config = dict(
    attn_scale=0.125,
    parallel_block=False,
    optimizer='muon_variant',
    lr_mult_down=3.0,
    schedule='wsd',
    batch_tokens=[32768, 65536, 98304],
    train_tokens=430300000,
)
MLP neurons of a small language model. Each row is named by its layer, matrix (up: input weights) and neuron, and shows model dimensions 144-239. Each number is 500 + 40 x the weight over its row's rms, rounded and kept within 0 to 999. Numbers have three digits each.
A block is one neuron, or neurons of one layer that tend to fire together. Before each block is what it responds to, as a language model described it from the Wikipedia text at the highest values.

Responds to: Commas inside running prose that split clauses or list items, often after a noun phrase, as in "intense, with" or "exile, revolt".
L7.up222:465495474495504485585524506506463488498503495405516487557483529469514507555410468525450451472488492529598548502560459435473455524468473514593475439403536499510508534459456493512526454528431517492544555410416518521497500556524517456553493491450559511474491504498541514510442534515544518419
L7.up358:444530490511515492528573528508448540527506473471488476556477501504488457474471449524415455477486566480523541540568462443480470504470448460593483419409550529503510513500534487500509496536529525531505505385512512506543474565511527524480471491468464442481462569489510517513526542598466496422
L7.up481:472427478488504519621491459519527442518420533500477469487458521518473430505512429556501500487507495509512471491446398470436453491561474550555514443490500450561509538535492499485527483476485525379537490491467552447440518538503474461512481505526471514502494536426458496458540538491528544482
L7.up491:482540544551506524509502483463588482544504583495475520470465565489499516441512448473482535551581475479477551527502532518498515493405545439538456516465575532501561518465479452567583417488544455506493472581421540512523560524440524526538481509491458515368529498529477509469436479551529511504
L7.up648:482520448558452477513555562511608579500536385512457485479553526467431493537455502486429529505504521529524535491522501498484468532548495462574463476510510465446511511496549464493533485464548445501460562541510558514489488534505547430567456474531486483565526511516477535536434560451514507496
L7.up653:462505482563460517481521470454453440559527481496464536566476505518498438506463550488462405541439540564551509542548424552463534561491422526508592494495504450498468500483499462495474485539489585531547562536446537443456406435476526540473526485533535522453547496526540488540596515508507510551
L7.up817:552555481518438462490506513471524491519448508493527488558467541480497549513475511451475405479478481532523559509564476470494586434468495480518575431479492473526465564545500561477539485435490446485539438427467538549480502486489502480553411501432497492476496515543499427544559490538556579466
L7.up850:469516479507466620546556498478500463504437457510495508551522541489560510483521504464470406503538520530591526487553507598520483491481463471551518420495484515585591564511484496463545479497461473511563491474464483498517476523493487498483476487509555472510492536455510513471525470543500493452

Responds to: Inner word-piece tokens that continue a word already begun, strongest for the b in responsible, also respond, approach, various, rebellious.
L5.up79:434515542507458425540504426480514410572536473499497519493433523423452477495490474476502415487529477484513534501575538523531507531549471501516502453469475581493506487457482472476470536500550504436465521496532487524505527536580558559623531515474479429524509560496501517581493455408556520549
L5.up399:511558419561523451542534467489515495548564471552540528505474433489502523437604518516473487500527525485465540571440470567484453498508515535530516494580521468502495531559470460499528561484523528512523514534439511490582527557521443541553524459438468445472514497500507473497486500525496503556
L5.up469:586484538488538505503565488487442480510517501503497468555583492435498541485537483491543444554475559539420518490454441530551499556529475476509511486479538545540531553439519538427533458445559475507413495527467514501551472504484514469547574578455508554493405596482510502450501507434445472470
L5.up521:505478495533471488586526474488519489455518466530544443553486466502527444534466504505471489504430435471525439499561438545484513515426425484538489515444551531462506499475539485450515407451496497502515501558474470502473459462467433507519542510483500447512481529532443514538490495537498514502
L5.up624:434460524432522526498513515451440612515466445498479502548447580468570565469471490429434465483454427571489528528478501515481528572489576457492533545489542480529464525498521528407476471517524466400526475530458447467481462546512439547478512485452471541468469589510474453523540505533529556458
L5.up841:504538498520481471532470508478528527475501493512560499523514544498488474515454476473462483454496594455578485520442544474513502463420487467513456523477549503484480560529556457522497546588443456417536421512441526483508498403453485536511565505543523485475421555433526546544447508451434489476
L5.up858:546555589484564476506504523454512486478531501510540516474499541441429516455551523476472504466546483538510548538473492577548403500416491493479486476490533556465456547473452489521497447560434459432538452515487470485529490511415534487520423504433499566517525531435462488501497483471529517541
L5.up895:511447508469568467469471493494530510504462486550616518421542443358441550510557509504460426465449552580541557497546499494569488528453523538523536509489504515523502471491403499537485526499527484473506517505467490493512520524511526479622435532507523422501496480498452535547553443501517487545

Responds to: Word pieces inside a verb stem, just before an -ed, -ing or -es ending, in narrative prose: dec|id|ed, t|ak|ing, all|ow|ed, ele|ct|ed.
L9.up586:475497507536528492507500553472437485475439488547477523525459484521472560467628554496519456412456523474460483523483516548547548564495485507513480441446533516508582517535509488496554514529523466532496401481469438504505440508477422514566493535464480430474458539453496532400556460478450556547

Responds to: Mid-word pieces after a split, such as I-nd-ia, I-ran, in-d-ividual, plus digits in numbers and table cells like 0.9, 19-0-4, 02:00.
L9.up715:402497468490502554474530527543440475505540462525465543479551522484511483469448537479514515436521521491475468555503513512445466520518556440512522443543497464506548408484530530448577485499503538443548521451526511568530453479470498507532473496486502434443485518488491462540446559538522517517

Responds to: Commas that follow a noun phrase and begin an appositive, a list or a clause, as in "The film, released" and "Topside Press, an".
L9.up151:553532480490452507573561447490459553554413445430515538501440491524540473530449519513456449509462531534591534554505456427466532493464497491587513472468488498461525493478521489520533489461474506467532528474407518527541427531565564447508516456489549456455539489468500466557466486472467532441

Responds to: Separator or punctuation right after a complete proper name, mostly table cell bars after person, team or place names, as in "David Ferrer |" or "Trinity College,".
L5.up92:488548476556490497491538551428530524531506504583554527449466482470486459503490458541444529504531483433455527523539489575453524470478541410507517516442514514481487464432547467551498452448555493516504509582573532474522470530466512430456481539473412451505524514550510507426556431451527485550
L5.up297:406471467520490501525495531512528494458487482495486446469415482457466527486549427459440480512528456433494496457453487478496525436458534465509519535495536567501499453426464517531527515446514479448483552498419484496572514460449483501469414511454463495437551449462513483466507525445455548499
L5.up396:496452479503529536524528519524485449540543448524432459514465515483605443485512490526498553520524539476499535516553494496550505439476466457541498533511472471493522476550519529462458474473504512531517527522517488525544516514509460450407447484445454480569536528504461473473483509479383505592
L5.up604:432473445546517423527576479497589470478531456515470437517469521514524473538482509535464503507568470506444544456555407518472524473486519480507516461482481461543455497536524499602529536511543498440488579581453499534405438462461429476504541529564489549534456484443519476531455556504487479550
L5.up636:451432536471539441535512530522503486528518474512467451494480513451524550518533453524461527436558500521480368493474517496450441461540508517559536507433484490489400561517518558515583447486543491427512502531484509453507481475501502473523500498523518460544484538533563512493462527488577535504
L5.up725:494554556499534458486467521566476506526495485485468541491513434431502561483507448491453494510508568530467514455494456494523543497472528564530460520541528466498481479476488481441537463552511490455446495506518508506476542505632490515440481521532491478547567561490525553486498505421573508542
L5.up739:462472522540497474499471509474531589470495555552502430464499538430505478458529401505506503509522493435546507531508481561428512502471450520501526497413540582549502480510514498488487486579503469507498566485509556481572415498410563502539550444547503524521540574486516487489501521536529465477
L5.up865:490515535579472469489575564453474489516520457473539522486444505483537490607463476503563569481480549505595503528507481450515515527398488434523497552521553545577486475472413480549551473516487547621477543486405514425515484522567533520441477572572464477499533491502536515535539542515498500548

Responds to: Inner pieces of words split into several tokens, strongest in country names like I-nd-ia and Austr-al-ia, plus ordinal suffixes (20th, 781st) and decimal digits.
L5.up18:498507532467466494460499468414432478520492474459493460464493509447421512489556482543514495525390471472509511465478486457491510493543552508495555450536529481533535461583437477430540504542503472518553527511551531515509443482559457500450417539552494436627506472474491583527504455444517549454
L5.up250:433498480476475474550551524474533518457493437474465531517473493482497528600535517468549434492457432462488500531511473482590476509577494480457450436478499477398510534570447524469524464570474498589480478440513585525474578481491526468462487491470518454523496555514544518501547504505536483492
L5.up383:489479502516445446519459452455495428527493555507472480556483482517534477506479516461493508542505540545485499561375487548567502473521451540548512474485535543482479445562505511483519466488557518499525544517476516511509498558478507519527489450475485474536478446547477489484527493538530481521
L5.up433:437489486528467464517496553440547410455496575488509497422524541500498482479464509504563508520597494492466443536498523459469512549447528431565558426498505505581531492461542536487478532531489503475512557543595513533525428460491544543477451577499553538487522491415432479534545480444453467547
L5.up510:541495518527565511505490518519550501432477517543487504470471453559524518455458527468493482510379455506462430519522522433485525504532473504519561455490559456589467540514481573448506500444421456543463566512535512469503442443504464547500527436472553561416514507528499471487470531515517521566
L5.up561:505432488457480486439507515515506411467446534542506463519478524531501507547562472541441513523482504529536441560484461381480566492561546451517519475529522497540538575501488530447521441494518452583507562534489525484526563522509541529525491466494488481457518482475467491496547473479465517563
L5.up709:450516459548457569570531461563467412533562577514512499413492481516525503512478490518540476472481489479506468529505525523528508508473547454478516487447435457531524513513547476489509563518553524548462594494542463515515445490540482537502467618458525468457442553465518445541518503467507476532
L5.up825:522496495438555545489570475499551481440535430405452455487506469518511484530494420458541443477546548501531453521479517473434456481474504456508482393506480560479503526559508561482498503574527503438450517574498503567515486463523503454504539573474503517483495524443441441500458491528521523551

Responds to: Subword fragments inside a word split into several tokens, usually just before a final suffix, as in effici-ent-ly, descri-b-ed, accord-ing.
L7.up140:558479520454465527520460504460517503479434505509537531374551516523472547485495505472488497383461502469511450514507488522507452505454472552539455487473521489517536512536491501522536471513470508545502494509478465513541518521442438537538462538550442531491464513522443520503477491422466549462
L7.up367:471434552476489505474519516388494518526492528474526470465499522408469503519473598458448487525507502492549428485525504558541444489461500488534485491504526545526476508466557539442505471573530482505495499517484535554496501548478506572569467550484509513534465527492455515490485550463510541490
L7.up564:513476485469553582505573524439441487483506474480478531426408510485512544517557485478481450455528423506508446472528514572570533533513501469453511504480555555531540551560562479530526444484493477405512490561489499508586503497462515566534560520509456503442524477448501498545478559490488509463
L7.up631:527478522476516501429527485500520519476488502543493465516514446470478606567529531485451437513484417484472500470450503529514377495511530485546585459528520496563415457563493569526476517472479519509449460499518457486529498513487518521557551639482487440493481455494510513523467526514477452448
L7.up743:568489479428506511540446544549463536494430441495395481488464506477519454487458474465509466516513480463564583530494495485513552551537552475437468510477589471494540511565454484508576560537495438534516538501488468472571398508424457498567475494438546457519511544535564493454421560428605534463
L7.up755:493438495509490525553501494464496483555560547529482499483551467457505546461580468426433445440497471469425521485452448450438475559455534508503551511504454505455495529550516490467539520502534513423552513555469510485503452508435486501469516510459490494522547459497500520516529519520508521511
L7.up845:503418464505523562517458536544484543525562560531460496526462504543556547459506404449472456434514497561504421420491507590510479443419502444517472493540489489504481522446507414526397598516487504439525480482413448421539496529466490516572511552533486481510503456484546546495463569432462512450
L7.up909:517513508419482533452584502419494495481491498505533463485447482499439516488495504526450526507502429513531633484534507577531573572489581470551512472465477499489541488436517470486485492520502578462495522537480488446463557487490501511489421505514523495437477459537527490439451557507531481555